config = dict(
    d_model=160,
    n_head=2,
    d_mlp=448,
    norm_place='pre',
    bias='qkv',
    init='uniform',
    warmup_steps=374,
    batch_tokens=[16384, 32768, 65536],
    dataset='wikipedia_en',
)
MLP neurons of a small language model. Each row is named by its layer, matrix (down: output weights) and neuron, and shows model dimensions 0-127. Each number is 50 + 10 x the weight over its row's rms, rounded and kept within 0 to 99. A neuron's up and down rows have the sign that makes its largest values positive.
After each neuron's rows, "fires before" lists the tokens most often just after its 100 highest values on Wikipedia text that the model never trained on.

L7.down115:36 43 60 52 56 54 59 54 58 43 60 57 50 49 44 36 34 33 68 60 59 45 66 74 48 53 46 64 38 68 54 42 66 51 54 55 38 48 44 65 42 46 51 62 46 63 36 61 51 32 42 56 48 57 45 66 52 62 31 43 66 55 55 50 51 45 53 47 51 65 54 50 42 55 57 68 61 59 43 38 54 36 50 51 45 47 51 46 54 58 59 47 42 60 52 54 44 55 34 31 42 42 52 59 22 49 44 57 69 61 43 55 51 55 33 64 30 52 53 52 63 45 41 45 57 70 47 49
fires before: "|", "===", "==", "ently", "\n"

L9.down20:33 47 45 46 38 53 66 55 48 50 55 55 50 62 70 66 41 49 62 36 60 53 45 52 47 51 64 69 55 50 42 42 51 63 39 44 57 57 53 42 50 56 55 39 37 65 44 39 66 67 46 61 49 66 38 63 53 56 46 47 59 52 60 79 59 68 49 51 58 44 48 58 48 51 36 46 51 51 55 38 72 61 63 55 32 60 49 21 46 57 63 58 66 37 48 47 50 32 35 33 51 49 45 51 57 34 62 45 56 60 74 54 45 48 49 56 53 49 63 40 38 50 55 59 52 73 41 53
fires before: "eral", "us", "er", "e"

L11.down328:57 59 63 48 50 54 34 54 43 47 31 56 46 48 58 34 38 67 55 70 41 43 37 68 66 47 62 55 51 44 58 49 40 61 67 66 51 62 63 54 58 66 60 56 52 64 56 51 56 43 50 42 44 41 43 57 44 59 52 45 63 26 56 59 40 46 55 34 40 43 53 57 42 55 43 72 48 32 57 51 52 42 76 43 34 52 32 69 52 47 36 59 39 46 54 37 70 54 61 51 55 58 56 56 49 64 56 55 34 45 41 53 59 56 31 60 55 60 45 52 26 58 46 54 67 53 47 68
fires before: "n", " be", " not", "or", "in", "umb"

L8.down329:61 58 44 54 51 60 59 47 50 58 32 58 62 40 47 57 35 64 45 54 54 55 39 59 39 58 50 51 46 54 47 43 66 33 53 79 41 49 55 44 51 53 45 60 46 54 51 59 63 39 41 34 42 44 49 56 51 43 54 37 44 43 55 52 46 27 48 42 37 30 64 60 50 43 45 47 28 48 62 53 46 52 38 58 68 54 41 69 32 30 54 56 49 41 48 45 64 52 58 46 61 53 38 44 53 52 66 40 63 39 60 26 26 41 36 40 21 43 50 69 64 49 52 35 58 46 62 43
fires before: "8", "9", "7", "y", "6", "0"

L8.down415:47 37 47 47 48 57 52 42 63 61 62 63 60 51 51 41 47 45 51 75 47 52 50 67 43 44 44 42 61 53 62 32 55 40 51 75 38 48 59 44 63 38 54 55 42 41 53 49 55 58 39 46 43 63 53 49 61 36 43 54 44 45 50 53 47 48 42 56 43 37 51 54 34 49 33 29 45 64 38 59 41 56 32 59 49 64 52 50 48 52 48 61 58 51 45 63 42 39 75 51 51 54 52 64 45 57 48 36 55 46 57 39 60 48 33 49 41 62 65 45 46 38 32 58 45 37 37 59
fires before: "0", "9", "8", "as", "a"

L11.down97:68 57 66 51 33 27 57 74 48 65 61 50 52 44 50 40 59 53 43 62 47 50 46 60 50 39 43 42 42 41 41 65 59 46 51 24 50 56 44 41 49 57 51 39 61 50 51 44 54 72 46 66 54 44 49 44 48 53 51 52 57 53 67 39 23 61 44 63 30 64 46 26 34 43 47 52 39 63 40 58 35 52 45 33 63 39 52 60 51 57 42 62 63 57 50 49 43 63 54 49 47 54 39 50 40 47 42 42 60 38 41 58 43 47 31 58 57 47 49 49 59 57 61 47 36 30 58 52
fires before: "el", "l", "il", "ure", "or", "in"

L7.down348:48 58 46 51 51 50 41 52 46 42 46 37 51 27 58 57 49 53 65 56 51 59 42 49 28 51 50 47 49 73 62 45 60 48 38 35 71 49 48 50 61 27 50 53 42 62 56 55 53 46 37 65 57 56 46 53 51 48 46 56 52 49 58 58 53 29 53 43 70 55 42 41 53 44 46 56 37 67 35 48 41 51 40 37 84 44 77 62 38 41 47 41 54 53 52 46 38 54 51 55 46 56 56 39 47 42 49 72 57 59 45 46 56 49 46 43 32 69 58 54 38 42 53 60 52 50 65 45
fires before: "en", "\n", "ong", "ens", "g", "ount"

L11.down357:50 54 58 46 34 59 53 51 47 56 62 53 36 48 47 41 38 46 54 42 55 58 65 52 45 46 44 52 59 54 64 60 32 65 27 15 38 43 34 54 49 51 42 49 59 45 48 37 68 72 29 33 71 44 53 51 52 58 52 52 35 37 53 43 65 48 46 49 55 52 48 61 44 49 50 63 53 33 40 48 46 59 62 49 50 38 56 57 60 43 32 50 62 59 56 64 53 38 56 56 40 67 42 78 56 50 43 40 42 51 46 69 39 60 49 57 49 52 45 48 41 59 31 49 45 57 49 54
fires before: "y", "ia", "in", "ies", "ial"

L11.down385:39 57 36 65 46 56 51 67 42 37 54 50 45 55 28 42 42 45 56 54 46 55 46 55 48 25 62 55 59 28 41 41 26 52 61 68 34 49 60 54 47 43 62 57 41 42 43 56 43 50 46 55 33 55 69 61 59 43 49 55 35 58 59 70 69 45 65 61 12 63 42 52 38 39 57 42 61 33 51 42 56 45 49 53 52 50 58 48 58 40 48 62 52 43 44 64 50 47 60 48 49 44 49 49 57 44 44 41 37 45 53 43 48 41 74 52 66 45 50 60 43 46 44 44 46 51 50 59
fires before: "0"

L12.down420:51 55 58 45 53 41 44 34 47 56 66 62 48 39 33 55 40 41 48 49 67 67 55 47 57 68 44 51 51 49 32 64 60 53 39 35 57 45 49 61 19 36 45 53 42 51 58 41 53 39 30 40 67 59 50 65 54 40 59 35 49 41 53 47 39 45 67 53 59 64 56 38 52 31 47 44 41 44 49 35 64 59 44 30 41 36 45 42 50 58 42 33 57 41 46 61 41 30 43 37 38 61 75 38 74 49 45 50 48 59 33 41 40 43 61 47 35 40 45 41 52 36 50 52 58 49 41 58
fires before: "y", "a", "ic", "ies"

L12.down269:58 54 42 51 37 26 49 50 58 54 51 40 58 51 37 48 72 60 31 58 55 55 75 62 60 61 61 38 63 48 38 69 45 39 51 52 51 49 61 47 39 48 48 55 39 40 48 55 41 70 65 49 46 50 49 49 50 32 54 49 47 69 59 80 56 58 51 42 46 47 40 62 42 45 46 65 54 48 52 45 66 44 39 45 60 63 45 49 46 50 45 45 53 52 48 40 55 45 58 53 66 63 50 49 52 51 32 39 46 52 49 66 46 50 45 44 58 40 68 49 53 69 44 54 61 37 38 73
fires before: "le", "ute", "ut", "les", "ri"

L7.down148:65 47 52 42 76 35 42 58 47 40 41 37 46 38 46 55 47 26 48 44 43 51 47 58 57 48 42 63 49 49 51 54 71 31 37 61 47 44 49 42 54 72 59 52 40 45 35 67 70 62 32 51 50 54 40 45 28 59 62 47 51 45 69 40 50 28 51 49 49 45 18 39 42 51 45 46 42 58 48 50 53 42 43 44 50 51 47 33 55 38 58 52 40 61 67 58 47 45 28 67 59 41 54 57 64 56 47 49 56 50 48 69 43 49 54 48 52 51 48 50 49 51 51 41 51 60 60 66
fires before: "-", "\n", "=", "|"

L4.down404:59 61 56 37 50 58 44 49 47 45 65 47 48 51 54 54 55 65 68 58 52 32 54 54 60 57 44 56 47 49 67 42 53 37 65 32 69 46 39 45 51 60 52 47 39 46 27 58 47 39 15 57 43 64 47 49 48 61 41 37 68 43 48 69 48 55 66 58 50 52 37 55 19 47 44 60 34 39 50 54 51 62 50 54 45 46 41 36 47 31 49 42 41 47 51 40 44 51 42 46 51 68 52 50 36 40 32 66 47 30 52 65 65 53 47 49 47 47 41 54 51 71 36 55 37 46 40 29
fires before: "ended", "em", "ro", "ent", "r", "ack"

L10.down235:48 60 57 30 42 42 51 61 39 56 45 44 47 48 57 42 56 62 61 44 50 52 46 65 31 62 50 50 53 38 57 66 44 35 42 50 57 61 46 51 51 44 48 46 40 50 46 42 41 51 42 54 70 51 43 59 48 61 50 33 34 34 54 55 59 57 44 40 37 45 41 50 67 46 53 43 33 42 51 68 53 59 60 37 33 63 61 49 63 66 52 52 57 51 40 54 51 63 61 57 55 59 61 56 50 74 45 45 46 30 56 35 51 47 46 45 65 23 44 66 45 50 44 51 38 53 52 44
fires before: "el", "ern", "or", "im", "ory", "our"

L7.down146:53 82 39 40 39 42 41 44 55 40 42 53 51 38 51 51 53 64 52 38 53 48 56 49 46 57 43 44 46 31 59 68 36 63 52 59 52 40 36 43 63 55 46 69 53 41 68 38 52 49 30 54 39 68 55 49 40 53 57 34 57 37 41 47 50 48 48 64 56 44 35 49 35 41 60 56 35 48 54 39 51 57 59 53 55 35 44 32 29 46 33 47 43 57 64 51 59 45 42 40 45 54 49 53 40 39 65 64 66 34 51 42 56 51 47 51 08 46 39 50 37 46 38 50 45 71 55 45
fires before: "r", "em", "ended", "ent", "rib"

L10.down212:55 56 41 50 56 39 26 60 52 52 62 53 56 60 52 57 43 52 54 43 34 54 49 44 46 67 73 53 37 48 63 64 44 52 48 50 56 50 49 42 56 27 39 56 36 44 55 42 41 54 32 56 44 56 55 59 26 37 60 50 62 39 45 48 45 50 35 54 49 52 40 51 61 55 38 63 43 55 68 44 23 51 71 57 35 57 56 59 45 41 76 41 53 43 58 64 49 41 52 55 42 57 21 38 42 42 40 41 47 51 50 65 43 42 57 44 35 66 35 41 72 32 53 55 43 45 34 54
fires before: "\n", "The", "J", "In", "A"

L13.down67:54 42 55 44 44 28 55 50 43 42 38 51 60 56 51 24 34 54 27 60 54 59 46 55 57 59 37 45 52 68 54 46 52 65 48 44 53 37 62 47 37 56 40 64 36 60 54 51 47 64 49 36 50 46 56 43 40 50 44 50 46 58 45 36 46 59 39 47 66 63 62 59 46 48 38 50 58 56 44 54 56 55 60 40 57 31 61 41 58 36 44 45 59 55 69 40 47 43 59 49 59 61 24 45 55 52 39 42 52 48 62 53 53 46 59 62 29 46 62 60 39 61 40 59 32 42 47 27
fires before: "th", "ing", "er", "ed"

L12.down207:46 63 32 41 51 59 50 41 50 53 56 58 52 44 39 51 53 41 49 51 31 42 52 48 46 57 66 50 37 57 39 58 37 54 36 26 62 45 47 30 46 58 48 26 46 52 44 64 67 42 56 53 35 52 52 52 53 60 48 42 57 54 50 47 58 45 47 60 49 59 42 57 41 45 46 47 40 67 51 66 55 47 59 58 41 46 72 61 46 41 46 65 52 44 55 57 41 50 48 51 41 58 43 38 61 39 44 32 44 55 50 38 41 53 68 51 42 50 70 43 26 79 44 47 48 47 52 42
fires before: "ed", "e", "es", "ced", "al", "er"

L8.down410:39 60 67 49 59 44 32 45 61 56 58 50 39 52 46 45 53 58 44 26 52 65 34 67 58 45 54 60 58 57 28 42 48 66 52 79 46 64 59 40 48 61 56 37 50 45 54 44 25 56 35 43 63 50 43 51 47 58 57 53 63 54 59 42 49 44 36 38 44 59 45 52 42 60 41 62 51 46 40 49 48 42 43 43 58 31 43 38 46 42 50 59 51 64 62 53 48 68 50 39 53 48 51 35 45 54 58 54 49 62 39 34 57 55 33 41 62 33 34 52 37 57 47 55 43 50 46 40
fires before: "p", "f", "v", "w"

L12.down303:45 47 49 46 82 58 45 60 62 45 52 64 47 52 53 62 51 30 46 42 60 48 60 66 57 56 60 49 51 48 60 34 48 56 43 79 50 57 57 60 35 30 36 41 46 41 50 57 51 56 43 44 42 49 48 43 49 49 53 57 51 52 45 43 49 42 58 54 40 62 53 64 46 45 57 75 49 66 77 41 46 42 61 59 39 57 54 55 39 47 49 59 36 46 51 50 57 44 45 60 56 60 41 44 46 53 54 59 43 60 38 48 58 50 54 52 46 44 66 65 55 47 70 36 42 41 48 63
fires before: "\n"

L8.down139:52 57 30 52 55 31 44 59 69 58 32 36 70 57 41 32 67 75 48 41 64 45 64 61 57 47 41 34 51 43 40 20 45 53 51 32 54 46 56 51 64 58 55 65 52 39 56 34 42 51 52 45 49 45 42 47 30 55 33 62 57 52 52 52 60 45 33 48 48 50 52 48 32 36 63 54 43 61 47 61 48 53 32 52 51 43 41 52 56 59 48 48 60 66 46 59 52 49 55 67 61 55 61 47 51 53 42 54 39 35 40 47 45 50 40 50 50 56 52 40 45 51 27 52 42 59 56 51
fires before: "\n", "|", "===", " |", "==", "-"

L3.down330:44 75 55 53 53 27 57 52 35 49 51 53 51 52 52 50 47 56 62 51 45 57 53 42 42 49 28 48 47 71 30 37 40 64 26 39 61 51 57 56 63 65 49 62 43 57 49 63 62 57 34 44 42 66 47 49 55 44 49 70 39 44 49 45 39 42 48 53 53 41 52 28 50 42 43 42 40 53 43 57 50 47 47 72 63 53 33 48 45 46 44 51 52 50 77 41 45 33 53 78 53 48 53 44 46 41 33 75 41 50 45 61 58 59 68 47 41 46 53 44 58 53 36 27 37 47 48 51
fires before: "\n", "a", "el"